From a checkpoint of a small transformer trained on Wikipedia: MLP 1024 GELU, vocabulary 4096.
MLP neurons of a small language model. Each row is named by its layer, matrix (up: input weights) and neuron, and shows model dimensions 128-255. Each number is 500 + 50 x the weight over its row's rms, rounded and kept within 0 to 999. Numbers have three digits each.
Before each neuron's rows is what it responds to, as a language model described it from the Wikipedia text at the highest values.

Description: Opening pieces of multi-token words (Camb-ridge, sub-station, mid-fielder, cl-ay) and time words before dates (late, early, In, mid).
L4.up22:475476525479450563487518521552465517459481494586474444541513546520648546512513545503475454461416511534566419450510510542483510465502470510487429496581533485580521458544425407524673462559583532480514519483517528497505392542475566605480587532502535477532514577471537525525530455493418521485596463479461536558515543529436505515453505455456505410508409476505462490547487482492385595548511

Description: Opening quotation marks and parentheses that start a title, translation, gloss or quoted phrase, as in ("Diagnosis, "Khosrov, (high cart".
L19.up12:502471529490594536480489517472539455530446443461529487524527376493534489508530509466502536472516535586397515531390457588509434483476516517414480531437542421420578461528381427467479509468424456545412511483560481556515516429492560438435545536391563540494528591428528458512557468442633471441507480553470390440476474489441420517443567477524523492345469472569505470517441465497495505499512

Description: Suffix tokens that finish a word split into pieces, like -ous, -ed, -al, -ing, -ely, as in humor|ous, aim|ed, instrument|al.
L12.up162:567438526578506481532430498452579450422495547589560604548467446562560524486496500478539509490503453525458547500473432524505433506481462495550474584562509527489540496495452422574527382476555516567485598614502405499452435549420534497431542385538469406515576522445466513463519532511538470540505490586516471499560541629528516510431562501546509502440466523596527498566467540592560521567492

Description: Final pieces of place and institution names, mostly after at, in, or from, such as Veg-as, Prov-idence, Dartm-outh, Minnesota, Norfolk State, and minute marks in coordinates.
L12.up858:433386586436557564545479469457492573406402522447487555530404514548410505448517520459505437481513506572506573532556506372420529568567421522564511473531534456521573524553521538534450521548561479497398542495495523385530581530500449502501462525586593598579530488526525502466482486473549401507522456534496474512442464436449500537561475536490586510477502553476478614502459539521383438468508

Description: Kinship and role nouns in biographies (wife, daughter, parent, manager), the word life in "Early life" and "political life", and table-cell pipes.
L4.up751:584499529542448503494481447520430573448526494564418474463555563509511487621453454445513491460543438463508480597539497530519439515454510481504534489475594426552516430508543484497419408557535566528482487606470445511441574476601551484494393477479466448457488512578476488509434494543483610458469525469498508488404521482508534374563474501457509444515538538494486561450534579504533481518541

Description: The word go, usually right after "to" (one game to go, refuses to go ahead), plus mid-word pieces such as oan in loan and an in Istanbul.
L19.up111:558564606494474528430486552475525513432601488464553440456553484520522392573557509576490514538511508557530444541611596484543440475496450477448505519398539502515552475546446549511578450550541456552526458496488493546476562534432539474621395424440500532496516462500536459503480506493445532490495544427547516496541508503429586469530458548468505575484527519570425518479475453435518526604516

Description: Opening or middle sub-word pieces of a verb or word split into tokens, often right after a plural subject noun, e.g. ag(ree), ind(icate), port(rays), com(mercially).
L12.up829:438467567424506470564386603496502542489525598434463525510414469487510534518495505475442535429552558417469503528523569521519446514465438483547590577497563435455520512538575504495472412535494441574520532460509534487478501478546493501429503509565512467538366491439494578415595460538432462465493487439536471538514428387516456489528463590517518397471592447419600505518561497540432453485541

Description: Continuation pieces inside multi-token words in tables, lists and infoboxes: name pieces (Gu-ild-ford, Yuk-i, Okl-ah-oma), final digits (1999, 18), and the period of abbreviations like "No.".
L12.up549:590459439550525558471446489540501503495472521432512565529525559496511488481531519485419539585519516518463518488535436511374496515344531456526534499477443466455402528466499484529471522462497476521438481566586488463456496497491534523479474443489524443562400511557532455507482536487363489531471481533566474474453541517525445517444506562474574499478471467613562574535491535477573418460542

Description: Fires on the first piece of a split word, like Int(egrative), Ind(ependence), with(d)rew, and on the 0 in years like 2002 and 2005.
L12.up954:397534474484435480519516539524546419569541485493544535513524419468472518465580509456498576471403548511454493447537535450550507452485486426488524540478458486579576507470482476527460522603551460563499437433549475517593411562542517577494420461461540448531576522538545558444509481461416584372443348501539486550418496423492462476473595578550604506492494456497524444503552503491412520505425

Description: Scattered tokens on encyclopedic biography and institution pages, often word fragments or subject/relative words before a verb: footballer who, gr-ew, A-ffiliations; no clear common feature.
L19.up958:385424399495564439391461443501473483546492421451563498408538467426469484444510457506479540469471518465501605387530456551433398532539521512475512377604589543513516454505524502505610475457458476493459468463488519553480499486594547502576515526508482454465499497391483569557550448399397523459601571533429509528473535550503549416532575477526540451429478454496468516491538477459453442526410

Description: Last digits of years and day numbers, plus clause-joining words after a place or date in biographies, e.g. 185|4, January 1|4, born in Paterson, New Jersey, and / in 1851 but.
L19.up691:437581449523550543538523537528507575534490516444540462580451454447572514485553462485452486451497507406493510521492462492508386493525465514581525490538513572439466405542504509570465489383444480587487541527392552531459478423468459471491455401438490560465487522496522505555507537547465402474535552477476545518565615473571552544453516510542447506474545534531497550557467508520455530514591

Description: The final head noun of named institutions, houses or places, such as College in Emmanuel College, House of Orléans, Decca Records, High School, Church.
L4.up780:569493477473511495481500525499533551522476507575501539464427542474469529449464464541476549505407470408500384479554447577383495539528441434477465459436572510473499494461552504514531502398494442514435490479546467599438526527588476447470526604347507501516461500567572477531487427497537434555538450505514491503622477514404512576384512477514526539489488464515516498549418483513435629479496

Description: Nouns for official titles, roles or collective groups of people, often followed by "of", such as Prime Minister, governor, director, the people of, States.
L4.up579:495493497443536503504562497532424441482526499509433529557476514520453489500536498407528524471641484567534468568507519438449416497530555511537546580530485512481512482483580534567451481604525537594434421476514484496458402526481564465446521552471506473487444510539452486486592463495533507500595409502530498472488566558493443498555506532519404491510517435499537526480535496459562546491568

Description: The preposition "in"/"In" introducing a date or year, often sentence-initial after a period (In 1855, closed in 1909); also scattered word pieces and table punctuation.
L19.up869:507520465479478512470486523473545468521500565534461551434537514566498499497480452456514507549554518553561450439475471516594462552422473438421487557458545601547480508567441459517505524466554499463545556567546576556441503537549541559507506543565519468460441545484591501438562484499474463556474490492447587567553526449501522483592549533546398438519583570505455473539467527584431571515615

Description: Short word-start or inner pieces of words still being spelled out, like st(ressed), gu(ests), Bu(ilt), and u in romanized names such as Daisuke or Sentaku.
L4.up395:456487570566420462430470536470434497479462490467488419392562501549626508484531485491482461574444483500457528518570484509525547475418499497580427441535585485493456484493435461501451565555568464539482503498442503399493500493527500460494508393517476457572617580471594512424561435558556434467520465489552470495529429376529426510519503414501488450486598513526493535531387529539484516462559

Description: Common head nouns right after the, his, her or a possessive, often in biographies and discographies, such as his time, his work, Albums.
L12.up785:489499543494547457444480433520466525536498513542556424452491507395473454502565479551454540488608429426489551462497447463575527493474464405552576553439464442510504467468535530497555390576489425525498498505503481476461472570494580533567540544415493438553548500506497457435615507516515541495598526557550472515489539534646472509569486429558512419527437482530523477461524508384458502501559

Description: Early pieces of first names in cast, roster and table lists, mostly Japanese (Mariya, Ayami, Miu) but also Jeff, Graham, initials; weakly a, list dashes.
L19.up158:461503460529485529437490537498505536454490477475530554593567459567509445419510558500455508568486461536523573409461499490448467584532527399435521488508611470421493556513520461395434535444442481532475496490487501479535528511533411505492567427473497496462430406522518529478526502587453440444518523387481505522503499434487474507440474489465494464498479465426552517488606517523501599557531

Description: Mainly the capitalized word-start piece "De" inside quoted episode or work titles (Death, Dealers, Debt); weaker hits on scattered mid-word fragments (hyena, herbicides, decline).
L19.up34:464476500456492464556496476478447560546466491599532488525540463456577478555560452503450552456456477455583400542488458586447534534515476493441475405542569552485551530464488518573544490529439555479460506504561556513574417603438493487465608390450526507419443421515506542437479508537512452391485545482522439502487593541508501450469515527491528557503564561533480617420552501435530570493460

Description: Final subword piece completing a multi-token word, mostly past participle/verb endings in passive or narrative clauses, e.g. constru-cted, class-ified, territ-ory.
L19.up199:564543605436463532495456470471492393471466522418454500473464524384567474521452435570533538457535483462536555503418491482500439461497489441480511505472451384503477521459519498537581388558633487475401595357584541521577528518536439481423601491526573532520471456502453446496507476601448527546500507478493521491498480549495528460523538500464553505491444480494458490463486515470424486538468

Description: Mostly non-final word pieces inside longer words (cons in consisting, Mad·ras, Par·aly·mpics, Sorgenf·ri), plus place and organisation names such as Paris, City, Union.
L4.up762:500517359513577586600542496466394503416576469472498516508468478541462519456550596542475514543455407448514603471592473530469486567548373475550502454489505419456533466421467490459494432549498421426526525438445507527547528497513437563456591530476463434451561530481553523490548510528564502526506527425416577494483598479511490448554477516484527484507577522452491443413463432554501512490464

Description: Word-final or inner subword pieces that complete a word split across tokens, like -ct in restructured, -ical in historical, -ated in estimated, -qu in earthquake.
L4.up993:601611464509515531428579544541552475405536514544512506530501480555460514500542515471531490548492504490489542530530607466538493415437505453563435533480482513590534459521469472551489493498659569515444468505615517487549510581451428438466543397451499553490460450474523506552605466525578525531540574533508481556500472561595488514577443508487525512498557458513488485429416572508474466469544

Description: First pieces of longer words split into several tokens in Wikipedia prose, such as com(mercially), att(ached), cont(ain), intro(duction), Acc(ording).
L4.up405:548504532431504550567501481413480500432522435427515506367458483417486538543531517544519583517525493484492539513380474486511499668461489465477539466560423538488431431474633487539506506443520446504527487569471412545535471521518530518472409458503552574478455479468519500493582533470474423535581574385393471474605507508472454451582471540493541497579567447526565502529475644504521488529422

Description: Short pieces of a word split into several tokens, such as lab-el, Mad-rid, mon-ey, al-manac, De-ath; also existential "there" before was/were.
L4.up942:524414581486454468386467488456532468495490563434544451421535463478557503513466514437481434456448514447456503546533582516508540524477566454548537500515523509479597453516556511551545458534517574528518502489546518383562443493470438427414534455506490467578422508482532416597530442542408547504473505500469502502512482468477536557519557493430459434473520506454501536442411484552542537463568

Description: Second and later pieces of split words or names, often a noun after his/her/my, such as girl-friend, my-stery, Trick-Daddy.
L12.up156:440513505416563620479406493431493445533516474587506497524484406446435509514431484493541624489486489533566458526554479535460458467538481491395456482534497465464560452511536531453539495407528516458552511450466458579517492582416556515437576531493515492461555489512491433554480514557432567473579529566554562528550470458451447486458443465462553464575506481461503526499590480496547525485545

Description: Nouns for a person's role or title, often as word-piece endings, right before a name or family term: head coach, Major general, merchant, songwriter.
L12.up912:555491484431407374549481392540528451561492565531556527518539494481516456513556579476560458485563397531520425494543400476417463408411475546513444480543553532528503499506538519544521505433453475507491491523493540627526510483621537462551471526436432611500513469535528549500442508551534484530556438531475531532554471502479558540549548512501465603484538497477437505401494479455457465544507

Description: Nouns for places, terrain and direction, such as land, River, road, home, village, west, New (York), plus word-start pieces like lim, dam, fl.
L4.up884:445541551517482477434545534470552504478515459532473429501421508534523462456465445549518504502486526389507562479601502447477497502492503513484460386448568443484497506405656522467376478491439459549477471476523530501491465487478493414499628456420511519431540452460441505556542523490518490511418651492430522499432556437584516484519518464497529511434520530567490519570586460480496520567502

Description: Two groups: short first pieces of words split by the tokenizer (qu-arterfinals, w-atch, it-em, n-omination), and small function words inside song or book titles (Break The Rules, Looking for Freedom, Rock n Roll).
L12.up106:463495505524432535484472496572490466549541461523484612403535543475458565536553488531492440538416563434460412554468511565446521575544509463483454487476487523448461430475464508401476417430477531501534446576527584474533529566556520501505568471404459487452493503478506477626498461499522491501484567508546603498428540441468554442608520557563446496543439543464434543471450515425547406518477

Description: Opening markup tokens that begin a structural element: === or == starting a section heading after a paragraph break (Early life, Retirement), plus opening (, [, and | cells in tables.
L4.up728:434439471437495549513501485502449490506482564448557500460430482436571561383443462521515576451469482485438372547516549494570484576496517517583478599529510468509490461522405543468442522499472559482576546521500519502475385564431544510513481393541550448466533510528441459569543468530549548557575565545487528466590521519406453511520610514527536473465551562498484535570492442523497465515531

Description: Mid-word pieces completing a word, such as Int(ensity), Ear-ly, trans-fer, att(end); also sentence-final periods before section headings in biographies.
L4.up895:485526480546521526428562588465474440525343512581531516510522531585526430554530515555477553420427548531475480416515595460560541514494534537507484415440504485514465491478439444503476464444423420509522496483583497556477484540456402515497434538525486523567451410561471462420475508464525388528595511521490527420533423532552522414425493453580540541441569476559576417546503472503488477663561